MLP neurons of a small language model. Each row is named by its layer, matrix (up: input weights) and neuron, and shows model dimensions 16-79. Each number is 128 + 32 x the weight over its row's rms, rounded and kept within 0 to 255.
Before each neuron's rows, "fires on" lists the tokens most often at its 100 highest values on Wikipedia text that the model never trained on.

fires on: ".", "°", " |", "ub", " −"
L8.up2271 [ 62 117 109 114 108 134 107  52 120 105 148 165 124 155 187 155 120 133  74 197 232 170 116 154 122 166 151 153 119 187 154 184 124 128 140 151 165 149  84 122 166 195 151 161 114 167 117 160 124  99 135  96 119 140  91 104 121  76 192 126 169 190 149 102]

fires on: " |", " −", " up", " (", "ed"
L8.up3286 [110 122 126 142  43 138 128 116 138 106 146 158 181 114 141 163 133 197 107 127 198 122  72 151 142 139 168 108  93 141 125 116 167  99 137 163 100 137  68 185 141 138 107 159  50 107 115 169 142 138 119  99  49 120 139 137  60 155 186 182  88  94 147 119]

fires on: ",", " a", " h", " |"
L8.up3671 [118  74 147 107 103 130 106 113 128  70 155 150 190 100 131 119 143 126 167 124 138 111 194  95 175 125 136 117 133  95 128 151 139 135 103 150 112 124 142 122 165 119 156 103 148 139 104 100 113 173 104  87 188 135  96 135 151  80 131 145 139 122 123 103]

fires on: " in", " at", " of", " Sp", " Am", " over"
L8.up1721 [139  69 174  95  83 128 126 143 132 102 132  95  88 142 102 176 117  81 121 177  81  62 101 118 239 135 126  72 112 108  89  87 121 160 125 140 103 123 167 134 100 115 163  81 115 130 142 101 142 116 118 175 145 130 172 177  93 139 147 119 104 122 157 139]

fires on: " the", " by", ","
L8.up757 [129 166 150 126 132 129 139 153 113 152  74 116 186 164 112 114 125 129 120  91 117 203 109 150 212 132  87 108  83  98 121 110 148 193 140 102 155 183 117 148 113 133  84 144 107 138  94  95 150 144 120  87 115  63 156 154  38 144 152  67 143 111  91  92]

fires on: ",", " |", ")", ";", " –"
L8.up3601 [ 91  89 127 129 117 192 143 171  97 140 115 121 164 107 116  95  68 114 122 127 168 149 104  98 108 151 149 140 168 150 100 133 171 143 104 101 102 143 143 119 129 134  77  75 193 122  35 138  82 115 147 101 122 144  67 103  60  81 158 169 128 105 136 112]

fires on: ",", ".", "°", "′"
L8.up1301 [138 127 144 133 114  79 154  86  56 162 125 171 113 105 161 147 121 147 142 167 169 153 165 194 152 184 141 172 177 156 104 126 124 101 127 148 125 138 111 159 118  56 129 173 138 126  97 140 146 175 125 159 165 133 171 100 115  95 145 134 144 145 105 111]

fires on: ".", "s", "is", " |"
L8.up2058 [ 98 170  86 166 111 152  94  62  92 109 132 141 132 115  96 154  88 137 122 119  95  96  97 106 197  72 104  70 116 141 137 115 128  92 138 135 177 129 180  90 117 125 133  45 137  96 119 118 107 124  97 146 107 156 124  87 108 130 188  96  92 100 108  95]

fires on: " 18", " 16", "16", " 17", " 17th"
L8.up1262 [196 156  99  94 118  92 125 132 118 122  64 111  73 111 155 135  79 180  71 153 127 125 134 103  88 112 194 137  88 162 126 155 166 184 134 122 115 107 115 145 113 162 156 110 130 168 110 103 117 128 109 115 141  76 105 128  98 167 194 119 113 113 166 102]

fires on: " was", " is", " of", " were", " for", " –"
L8.up3712 [179  73 122 135 122 152 120 173 105 133  88 132 142 172  78 124 125 105 113  98 129 197 165 161 125  79  94 113 135 171 122 108 127 131  69 109 146 134  93 134 136 127 112 100 134  98 111 131 105 149 151 144 174 108 111 133 148 141 143  97 196 150 144 119]

fires on: " and", " or", "-", " non", "|", ","
L8.up2453 [129 115 108  93 118 157 160 142 134 152 131 135 116 139 121 152 119 104 164 117 151 120 143 120 187 163 129 112 117  82 109 137 117 152  99 153 124  93 133 106  91  57 141 127 145 148 108 115 100 147 202  92 129 105 130 138 112  99 145 150  89 146 143  58]

fires on: ",", "d", " a", " and", " ", "t"
L8.up945 [144 131  87  95  55 124 176 158 121 118  99 128 118 154 150  75  79 131 157  99 124 150 169 131 121 129 134  65 180  61 117 177 150 121 104 116 137 179 172  87 131  97  97 116 143 122 138 110  58 107 165 105 100 111 119 141  96  88 197 187 126 139 105 158]

fires on: " of", " in", ",", " to", " for", " by"
L8.up655 [112  92 133 135 154 125 142 102 157 101 118 110 116 166  84 102 131 166 169  95  88 156 127 101 201 113 114 102  77  60 100 114 131 137  62 115 152 185 118  88 130 125 143 114  81  69 113 127 117  96 104 126 151 102  85 127 161 149 217 122 124 117 110  89]

fires on: ",", " and"
L8.up81 [124 117  82  86 135  86 157 187 105 159  74 131 164 121 147 161 112 169 143 123 154 147 128 111 148 113 187  84 142 111  99 129 147 150  22 150 102 105 150 137  87 124 151 128 125 108 104 139 157 146  92 162 111 165 129 153 110 100 133 134 101  91 144 101]

fires on: "."
L8.up1779 [161 139 146 132  83 123 143 111 109 115 124 139  96 171 120  78 120 110  76 103 175 135 158 137 130  95 103 140  79 111  65 166 127  71  99  55 154 141 128 118 229 138 122  92  78 141 168 183 111 119 152 123 169 132 120 160 144 145 103 164 174 203 184 110]

fires on: " the", " (", " of", ",", " member"
L8.up3032 [117 129 180 225  72 169 129 115 145 128  93 122 169 160 105 120 139 133  91 126 103  97 152 121 146 149 137 149 142 125  86  82 190  79  85 113  96 176 117 133 144 111 135 125 158 209  94 184 103 164 142 130 129  91 105  92 134  91 151 137 133 122 105 118]

fires on: " the", " second", " next"
L8.up2798 [124 152  85 115 123 151 166 104  99 104  66 152 121 107 190 114 112 139 125 138 162  80 168 112 104 139 133 143  93  77 101 135 119 111  95 158 159 117  75 150 146  73  93 134 117  68 131 122 152 120 172  84 164  96  90 127 138 126 172 109 145 132 114 156]

fires on: ",", " and", ".", " season", "ni"
L8.up2664 [ 92  94 186 116 139  92 138  58 193 145 149 126 122 114 170 143  99 175 116  86 185  67  92 103 156 110 101 113 170 103 120 146 150 124 107 156 185 112 148 111  82  92 114  96  89 167  62 101 154 180 110 148 131 124 122  80 106  83 105 140 151 135 135 188]

fires on: " 18", "T", " 3", "G", " 4"
L8.up1554 [ 87 114 121 114 140 137  88  87 197 155 131 200 159 109 154 129  98 137 144 190 119 126 120 112 129  76  97 161 117 119 123 138 153 147 137 149 128 187 106 134 169 146 137 151 184 123 142 137 139  99 152 157 125 102  79 151  89 100 108 179  80 140  91 142]

fires on: ".", " St", "col", " Col", "St", " Saint"
L8.up2862 [121 144 146 164 105 142 141 160 115 121 120 119  56 153 166 135  85 115 108 101  85 151 166 145  91  93  65 116 117  87 133 165 124 122 136 111 169 132 213  87 126 117 146 169  75 131 217 177 116 111 147  82 129 151 144 115 128 145 116 127 126 198 134 145]

fires on: "'", " \"", "19", " '", " the"
L8.up896 [140 137 146 154 141 142 171 159 110 122 143 104  64  85 102 135 126 103  68  91 126 165 163 135  98 149 105 113  78 107 125  75 124  62 121 144 102 229 190 142 120 114 118  82 110  78  92 131  83 213 122 152 153 164  98 153 111 117 164 143 128  92 139 125]

fires on: " of", " the", " el", " El", "El", " mon"
L8.up1968 [146 102 123 119 138 137 202 118 134  85 149  58  98 137 150 137  89 143 156  68 147 146 142 184 147 131 115 149  58 149 194 129  77 181 160 109 157 139  92 130 122 109 211  97 104 126 103 167  68 126 102 115 135 132 170  89 126  96 162 105 144 115 172 118]

fires on: " and", ",", "ift"
L8.up1866 [141 179 158  90 144 141 174 111 129  84 103 161 101 133  91 186  88 158 149  98 142 141 103  83 140 127 130  79 142 117 120 139 121  95 131 130 111 155 158 104 117  65 151 136 107 127  89 115 110 145 128  74 162  71 132 128 104 129 116 138 128 154 108  83]

fires on: ".", "d", " |", "ed", " and", ";"
L8.up3587 [115 161 107 179  71 132  80 141  95 104 146 194 132 109  77 150 125 130 140 121 103 143 105 132  89  94 116 135 139 161  71 115 177 106 159  62 119 130 116 155 159 122 108  66 154 123 150 100 139 138 201 138  67 158 121 133  98 115 184 168 115 113 102 129]

fires on: "s", "'", "ta", " the", " very"
L8.up3496 [178  79 128 148 192 145 124 154 154 157 112  67 101  74 135  98  55 104 145 165 148  67 134 111 160 126 145 142  82 149  86 133 137 120 155  86 136 136 121  76 129  99 140 117 226  97 133  43 103 133 129 113  96 143 196  96 124 150 123 164  99 135 131 143]

fires on: "'", "od", "os", "si", "d"
L8.up3250 [176 111 135 109 144 147 124 189 222 142 136 221 114 104 115 174 132 106 141 119  61 163 146 104 149 150 133  81 136 219 116 140  76 109 166  83 152 184 127 124 157 182 134 121 154 165 109 106  70  90 125 128  69 137 177 139 189 148 138 128 182 134  89 149]

fires on: ".", "'", " in", "ta", " its"
L8.up3507 [105 128 129 129 139 134 141 107 155 162 117 108 140  79 114 124  91 107 173  74 194 125 142 110 141 158 148  54  90 155 176 111 111 132 120 106 166 154 141 129 111  77  99 144 174 129 123 122 212 108  80 106 140 155 192  92 180 145 109 114 138 114 142 121]

fires on: " and", " as", " or", " were"
L8.up90 [109 129 129 163 141 127 153 103 149  79  88 124  92 163 135 106 179 130 120 114 177  98 165 113 160 147 152 127 107 114 108 133  61 192  89 176 160 103  93 132 123 111 113 152 112  79 102 105 154 152 133 128 105 108 159 142 112 152 156  98 139 175 171 102]

fires on: " of", ",", " |", " and", ";"
L8.up2149 [131 113 131  90 178 121  76 155 120  26 152 139 133  94 106 123 181 101 196 131 124 142 111  87 138 175  98 104 110 162 130 107 127 202 154 147  95  73 100 125  80  75  80 115 159 122  86 168 117 155 163 110 178 128 171  99 114 117 112 105 206 106 160 133]

fires on: ",", " and"
L8.up28 [124  88 179 113  53 109 169  69 154 115 118  99 163 151  78 193 126 170 121  63 143  88 140 112 159 164 153 150 129 153  63 118 151 121 129 139 127 109 117 124 130 123 146 107 176 129 139 139  34  80 162 135  94 168  96 128 148  91 126 122 161 149  90 144]

fires on: " the", " in", " second", " an"
L8.up2258 [111 163 158 127 189 135 116 114 100 164  53 105 161 138 138  87 138 188 115 117 143  94 161 157 187 168 135 167 114  83 100 149  76 127 100 132 151 119 125  96 134 114 157  86 112 135 165 127  99  91 117  89 106 122  90 136 120 174 141 189 105 114 165 167]

fires on: " |", ";", "\"", "19", " US", " Summer"
L8.up221 [ 99 122 105 145 217 188 134  85  81 138 137 142  95 123 134 136 106 145 138 134 143 145  98 145 145 161 118 114 170 131 132 114 172 120 150 125  41 146  85 132 138 153 138 157 130 102 104 115  92 136 116 132 103 136 118 163  95 151 189 111 139 155 159 116]

fires on: "'", "’", " of"
L8.up3076 [ 97 167  92 170 123 126 131 178 172  79 141 180  43 183 136 149  95 147 144 131 104 182 136 105 146 130 121 125 104 225 118  82 122  64 135 105 122 144 154 155  84 177 121 104 147 121  89 195  51 120 150 159 121 129 113 166 156 120 128 133 144 138 109 141]

fires on: " and", "-", ",", "ric"
L8.up4052 [188 117 197 161 130 107 131 147 160 147 153 148 134 128 124 168 142 202 151  86 175 111 158 110 171 111 146 130 181  95 186 128  90 121 120  93 203 112 162 160  97  67 127 109 123 103 150 137 191  90 111 134 157 152 113 149 105 136 175 122 137 129 146 107]

fires on: " |", " and", " of", " with", " as", " the"
L8.up3571 [130  97 157 113 132 150 177 111 140 154 122 131  92  83  71 157 139 170 176  71  86 163 146 138 188 176 160 139 110  49 122 106  75 144 156 130 136 155 152 137 163  89 113  82 134  93 158 181  91  81 125 107 140 126 145 118 120 159 122 103 166 121 140 111]

fires on: ",", "-", " of", " in", "\n\n"
L8.up525 [175 123 141  88 112 135 118 104 137 144 166  96  95 157 101 140 107 133 115 148 112  57 185 108 152 130 144  50 128 171 166 130 140 158 159  83 152 163 156 109 109 114 119  97 142 143 148 161 132  91 100 119 185 142  91 126 142 124 151 123  82 164 161 123]

fires on: " |", " 0", " hold", ")", " −"
L8.up3224 [127 108  93 123 155 150 114 107 112 120 123 164 144 107 170  88 143 137 134 154 208 127  90 111 182  93 132 137  69 132 106  76 156 135 107 142 134 125 110 194 144 159 122 177 101 182 137  97 116 103 153 123 139 111 154 153 146 166 195 134  94 128 143 114]

fires on: " the", " 18", ",", " 17", "000"
L8.up2933 [177 139 103 104  98 121 119  98 169 110  54 128  92  12 152 167  79 149 210 141 110 181 152 185 139  99 214 128 107 125 144  86 125 108 105 161 122 110  72 101 171  93 109  78 140 135  66 131 116 130 146 161 127 133 164 101 116 159 128 144 119 104 145  67]